config = dict(
    num_hidden_layers=9,
    hidden_size=448,
    num_attention_heads=7,
    num_key_value_heads=1,
    head_dim=64,
    intermediate_size=1792,
    vocab_size=32000,
    hidden_act='swiglu',
    norm='rmsnorm',
    norm_place='pre',
    norm_eps=1e-06,
    positions='rope',
    rope_theta=10000.0,
    rope_fraction=0.75,
    qk_norm=False,
    attn_scale=0.125,
    bias='none',
    tie_word_embeddings=False,
    parallel_block=False,
    init='uniform',
    init_std_qkv=0.0296,
    init_std_o=0.0296,
    init_std_up=0.0296,
    init_std_down=0.0,
    optimizer='adamw',
    learning_rate=0.000827,
    beta1=0.9,
    beta2=0.99,
    weight_decay=0.23,
    lr_head=0.00473,
    warmup_steps=279,
    schedule='wsd',
    decay_fraction=1.0,
    decay_shape='linear',
    final_lr_fraction=0.1,
    batch_tokens=[65536, 131072, 196608],
    max_seq_len=2048,
    doc_mask=False,
    train_tokens=490900000,
    max_steps=4118,
    dataset='wikipedia_en',
)
MLP neurons of a small language model. Each row is named by its layer, matrix (gate and up: input weights) and neuron, and shows model dimensions 224-351. Each number is 128 + 32 x the weight over its row's rms, rounded and kept within 0 to 255. Numbers have three digits each. A neuron's up and down rows have the sign that makes its largest values positive.
Before each neuron's rows, "fires on" lists the tokens most often at its 100 highest values on Wikipedia text that the model never trained on. A number after a token or word is its count.

fires on: ")" 23, " court" 9, " team" 9, " season" 9, "):" 9, " town" 6
L3.gate1114:161088158110162173058096083050171175127127165163164080104121071169136165094100087129167120125126142108126115133150170149129120088129167152124149135140119121083138145085091083149148182171197132151138136158158128108077188101095125134074137142195152133116091140118144117157073150110087179178167153117154108126179101089078100157141092147110109140133131106131166108135111122115125074075154
L3.up1114:128178153162107147102149105096154132150088135187129128081085134222119104103150082138147106088152160116083151133184063090115088107084172064098162140134122111104221102124139150115153124177132112117132117132102114099125141160111069115120138154175154057104090054138140118099126135115176147123167142122171138165161119119132089108152082109163103095127130172093152113132143113136135139096158

fires on: " Western" 16, " Indian" 15, " black" 8, " Puerto" 7, " Ugandan" 6, " Malaysian" 6
L2.gate1501:108128090120149164104129161173139118148121136111090100187113129069175095125130164123134129105106103110131120073099102154143177100116133098158150199099168073151106167206112155064180145176101150132127026153113163153165127143134143162120088112095159164126142118085117171095111122135128128117113077105119095068108149064109124125155145126132054163131163144178113169093146137158107121132072
L2.up1501:132159149150106109110095170149179121128138088093125140137129154102143085144143165117139135086084119160129175159136110185129141079118100146201075164114211125113102151150088147119142144129137160090083125160123094134125160127109165148159066170151164196112179055141092155092135087156086180140127067119127124104129127099125128145129148111114100151123106122096145220180188142156134142141137

fires on: "\n" 77, " |" 20
L2.gate416:079155116106161163119094097099120147140153161088103096111105096128161079123130101133109130159135150131104069123181169114168124109104150122083113081125035151086124114138166198106147083155186160147123094177115129158152172088115152107082102095198189138107147111157113073132143096129054089119166161158177074161117122167147099191108146099107118120118134121148171132203154094112158145121152
L2.up416:114173139177177145165135112132146126104113154051088182161117153151133115143113081118069214154099145157137168100140113143155092087103150153092109055154080167118119111107163149101126144096084128168141184100150089119156091134184100133097076160117147145154108113088131114119101147106088085099167094164178112125102095120142080135156114086216072109100047119124106170078137169080082126196143

fires on: " mi" 15, "me" 13, " Mi" 9, " Chi" 8, "mi" 6, "Chi" 5
L2.gate1174:123184099103139144149181115111211137099073095168101065175113139127142152123168114149091151127132113119124142103117146116101131100065095193103161113133157152087127108064203131063136192100102136127132112118173055177150140102180120114082107088151081170132171120172121154121062085159105072078121141169111164091119153115120109145164149149100136082123161131146173141161095139103109146160091
L2.up1174:127165116103139180143122156118095123124137108166045149157171184113151135096140126155161151142179102100108154179112130088077163189103165120083153124135134169152090066103094150166148109072079115107139135098108118144136102125117115152135093152093125115150142085171175113077107167067123093118049090171145105130115208192169142123132114094122150146099126075153093107101123128137156140094168

fires on: ":" 67, " +" 9, "1." 7
L3.gate130:141165110078179196178099098152117089090141176130167115105147092185124096083152099109123135170159172116146087102100117129095129064098117103142117071147122109115095187160190108138121133147119144195104177043130144170135071148135144102131131158126104115120112136141077175102135134127148109193157102182115114146110174115086109089098142118134135090107153105131179129109149131130143129154117
L3.up130:111128124125152178125105130124161171119127141056109111089173133115119110108143170126073164118124193128103141086068139110136157125143136156124171121152116082125145082137170105111131125153091121135136187150115045105158138131089101164094107110126151075175099109088099168117206150243097130106128121100166159117145110120127140105108122126091124129114118120122164122160113073108133086158142

fires on: " at" 29, " Super" 5, " leg" 5, " Leg" 5, " base" 4, " Cap" 4
L3.gate1268:127110149126193089133097115184107135124108108081070183186149164068120148088227172148148171110120061147112145128138136174203088106094154190116124101122132163188142127129106095110129108152137088164081152065151122100173113161170134173138143135155075132174075132156108132144099138123095072107137114194069110132151075055109119115128134108115105114123144118185160101172127099177141109106083
L3.up1268:142130129197086086107163175162160111165085058179123110187150103170127140140082093116096119140129110125194076156138181142116145168046124131118081103104088115086154145140126159122123149108169102099087140162142108134134126134095141094135084154107124114100151153070168136135151100064121087119133112196156138184065199156152142130101096134118132113107135106101121108137120187131166150130106

fires on: "\n" 100
L3.gate788:121123103064124115116097169127151130107112101075168132105149125102184112141135144071135141152133009121177114145140161121090117079093152136090133123073089095145089180130149113137121143134141131088185107157154145111166087128171157120039159144123158113165123121152136120191155133163101059090149088133150103143083114100179113147148148102131122157124108118114072125147118140081140090103177
L3.up788:080076116114186105067143091121147107078152154136150173136118149113180125102112109107110146134104128114112177079141167053114101090115104084137165138168098127115130063066110145104182112116115184095123176097121108181139131096188133088123082177120104102143147081155148164147155129143109148103150162141064145123146135135150122178120134093146125132151107127170168121145058128159102113167143

fires on: ":" 41, " O" 8, " Ger" 5, " Toy" 4
L3.gate691:092162104141160137129120134129157110147135167070153123162109054116097078137123139156152065157130178131174115118143143138136115097110121121149078167122148162121184165144109088107137141134181106108103112085060175179043164162137097103128142217172159126151101124106069112077132124133164116131156174131136113144104187158131109099163141132122121159161099094147097147120159152102107074122092
L3.up691:142150105147137069177096149092166114129116148088147067162130144080155135115161190083099116156088105171183134104137105146150106107177108150097112073104133124152160165144136079086089051139145092142143155104094126153166175157154207107146111175134148130171100082157068082138107151214064192158104146112109079086120130090136159105110113186105151094127046080134138103122129159144115095114140

fires on: " United" 74, " Central" 12
L3.gate117:094121148178126151134078118136113128108104126138154117073092148144202170125111151055154098120167153069128202091142146178076129149191095121136172123150165139168143153078137121090114108071142147106121117065126115128096102135154066130133090149127104193132114188121122111162111162117091095153108132156111106178100103128124074137160151161146127067090091084136037066184157119173106159172106
L3.up117:138108055136157040091127106169090127143093085103059073130069088093131098135126128101078147091128124193138106152155169153141175135086149106133210151073097121137112077145154153089111070157106104123089176089152095169162125116135143120136101152147085194120153145125125110157098081140140077163105145135155118094089076160176188103121125160172052128103149142132080097094128137110168112123170

fires on: ":" 86, " number" 10
L3.gate1007:175109142115134096140090161107146121142147171199120152150166128167133220107163128094104171157124096113150121115136115146095163131195105181090123120082160165125120115098125130137163127058081119137128116114083111141169112116100137149154099122070081128128111119131098167146145132147098071162117116090077165115141066138137070136141070111182153150101109107121134076121124155145177127150100
L3.up1007:122141181068137151130146158155116138160139101109119152149129073164144182066100134070159147135150082111189068104116114174125141122094140134114086114161100150108140129072154119139127090169092093128097136122119228081129153105110164100109147154092165073136208155120096134117061125159100078138133143118120055117102051128125191116116098094158129155074150100118094172155131080172115118095016

fires on: " F" 36, "F" 34, "G" 23, " SF" 4
L2.gate382:122125173110171160082069166076117142148067169188143089169179175148141100142181146129108108198119085070125177083169148141163144111080114170113091102099116166127157154109153106138131095048115125147104109115116134113138152102093165122147112163084149104099115143079133107189072073142127133202157126111109081137122173076126170101213091122166060067114109139164117111117126127152113188053103
L2.up382:085139113139147094088137157151117156069083173095126165109121084126119116134117159146127115123083096125091170131126136128164131153100094172127128072142130138172142111154095126089119134083196130172110101176162082105135159107106093085178149171146094102125136040102181107132164135096137119192113107116149154147102095134135138202161091185118095123209151112177102092151154184145093145087132

fires on: " video" 13, " points" 11, " goals" 10, " assists" 9, " yards" 8, " rebounds" 6
L2.gate249:090138155178132154101158135105147117173143162145148171105146158157107144127104113108122122094093124103142092139114122132120156109102176149161156145151152149110170081118120150138084136108128123124147113112077062120141128129110131149139149114077156187093174174146159175204104105159130079110174176099129184094120128149166179171109066160122084131128196047078181115124134080116171080146123
L2.up249:103165075205099150095133163088114121088085181121148134137148090153085123084147112126144073201135145116048083101100140160118109164089096127086157074132182102156162203167118094174118170075168141049199157132185161145098126168143143149149143157142125154098131162139108071134089124081083128111096180162119137160169154104173132112169139091097165096111205110114125192063101151151176123107124

fires on: " 5" 16, " Blue" 12, " Red" 9, " Saint" 9, " Silver" 8, " snail" 5
L2.gate610:091100126225109194090162175147109118119178145117179158191086130125168099158121187145096080149074111100119201170096175075113163134116128200161180127137112142139142135121136121118127172149141138170162116114100057169164063107162136123121072168164149160138146099120097118152075144189123111134157137143112124044138163144159123080161170053110161102132139131140131139153156083162080119103154
L2.up610:077108116196128181109167204185090131095174115130188175133124131112136179138166179169107061121129148087125153137149078091132168147144115165102152111088122052156132105143154082109184106156136129133110095141107112201176099162165107172120095149112132133136088122113157093147051109161149103154181134111060101067136145144167139092147115109112143140158109146099144128096148173088106116122104

fires on: " New" 24, " White" 17, " Blue" 12, " Red" 11, "West" 11, "New" 8
L2.gate328:081078163123212073111125112153093150127101131108137142178117141181177132145180102064079171156093166123073107220106192135183121127116115179082207091208114107090133171123087106111133136144133115118112094110152112146168154110164206052105061134182188118128155099106163147118137116118112130158124167142116075090151187127123141097139147182101096143142126086196144156187119109147048082093129
L2.up328:156126145149225131096130153128144113102138088138118088147123172138141132222133144126135112153122150091129125214160185112118178181090120119114185096138159056182153146145058130104154120139152096131104066159115134126152106136136136075102081120185184139151160117104146108116160114119168110128112167087133094111120185131160127113126152199128094107131145150141099108130164172111101168120181

fires on: ")" 54, "\"," 5
L3.gate1267:121092057138136133069153113069147144105125124190172116061153155145149113122047098138151101118170135129113192139118183104116142103091099151116145117125175163148160080119154087139165114149195117152159100084099098196089105130084104149103120118126103170088118133131135126157133181135138143092126156089132107137130127097092118109138158134162104108149156100170143137147146109116096046102139
L3.up1267:097120091113131129115112139151102153118104077135131100166145123073175139073105170160200105088153118165105156128162168120150197115089119122149127204116132133157140089150148138114157128154164160080180167098119143171102129141086116136155146104145118111082117103125176105146100163117137144133172117112044123133117150123119112161154089112140046120099148090133203134153133102157163086049171

fires on: " =" 31, " –" 11, " (1991)" 11, " —" 7, " (1989)" 4
L3.gate834:115085136153114125067060175152172161078143141171143089130155123158118118088108130115119140185154135143123149158115142133126124088159152128062087127118173152156110114063174158091107124066141161175142165105109146101119197163126210131108149120191084142131139075132180121157181140168113105147122153096164088139120169154158180142154160132107143090138090098150128175084165160143159078157168
L3.up834:165121121154139177136107136182142121135159175116109088129128167123132090145140150168074181193154150162079107161137073147084114142152131139143164170091201158190106138177128070145153085131105124150115089105144129126053158149092129125141091094133142197144145094076128135135048145150127147086171129128149164137196103117149185192087123112114154165199171125131118167136111093114169106142084

fires on: ":" 40, "=" 23, "):" 8, "^{2})" 8, "Species" 5, "Early" 5
L3.gate560:094134177115189108191137124122161112126154158151122157133110146152106095109144117110156135165095099082097098140126135100101181085122174110114101078160094140088099157110138099161140164127095163148050184149106078120167147146121073132097146130194139144047132142179098161082124105112045180169166109157149086118171149074025070091170149109159067083164074127133180140145078129150078161090076
L3.up560:179133151086186183141136085148121178123084153111117106134124132157147139132199110154069109179140083178133154145124170089181139103063124115168157119056153109124102118155158216153172118144164092166132166180152191147147201162105128140072127183113170076133127154186090125187108084126153174123160152166184147120089146077123174070130189099084089109146092170133150187094116160124107079124180

fires on: " |" 31, " UTC" 8, " Goals" 6, " •" 5, " code" 5
L3.gate602:107119126152190122090116067141184095127116209111170098126109122146136189158103126094138117117118115142101159086084143089139133120124109100091153054114119165133135160085126107113088109110157112182121170133120136178083129094147076097122159168124100104116117130100121134114132132131043162081128070154162143094143135129136071104182140084119110070130121055131144106096152043183072095163123
L3.up602:168120144103144068134093111096123170072173163133130080160153099098174147165035069141133194153075113132129118109127145177122137160076144137187162165173135117112148138149190145132125150104102144100105130132044084107210150110172116072149116117117153087099137109148148178176108181069194090194179129082114077142125082180124138110171131115121118120178128136147127097148155095102154163167087

fires on: " |" 100
L3.gate1153:157107149108167135116103083021178102125155127152155100104135131180180094093124091161115116127133107129079106138125137132142048184121171138135148136155138172111048173124152116133096140117122161182151161075152115067135145127115214080146118187130119196169102147131125184109140140146102141108164097133142090109106123107078102163100122124096083117045115144180131192090108106191096163124142
L3.up1153:131145096119145153086156110080110145123100169191048102137165137110115072067086079142105134129123140154097098124120098130165129180127157157100151118129072174135090141181140091155146096111154167085122182098098143110160153158142171141158152117154112102142095185154139142090134151110102070150125133133105124124145113163056179115105055126142139130070186104119160189119143122099102126089115

fires on: " |" 75
L3.gate312:174160086120155118101067097119122138116118173153103090103145134127146125107128116146089150079092124124123126123116143091142128153093097183119161121086180170087075194196162114175087145095176116099081175139116135075165125105194087125149094154141096148130142180157105137076127126153134181168149152127156085152098121111104110126126127141096073097077142138118192110076139083177115141122150
L3.up312:101140093093114163145105134089074146091090129049108209141165119184138115093111096111137095153144195096108136137137156110157145143163091106093077126076106164135066227146093148113197100156114127027111105160098086090143136149128162134125193142157104138116089140164138144144119069139185141070154124145132139098159167149137139168113130162083077149147178126131141217105130113126097134090156

fires on: " |" 62, " •" 21, " Years" 5, " Area" 4
L3.gate332:119084112143223146107145161142166152119144231167152090156200118072154128137118136136122129151126138131112154117130125119086107141117124131124139126096121196123158129143093156146140112168163127162123120153136117164102145129142154088064154149183098168142122102189140147117124159175142208115160104149148117071188120155128094097134143100094114138141140072119104120157110072138142105108121
L3.up332:217137151123150099133159113134127176117167179093135090155152101103117153173125128154045073112150188116137157143163084115134130155139133174159123099063115112147141166160213132170117164122107139098111106197098096133109182131151116120164136165101159141110152118093131114134128174095147112162187171103083137179125089171165164138118150159107136089159089107166151127085125158141169156224160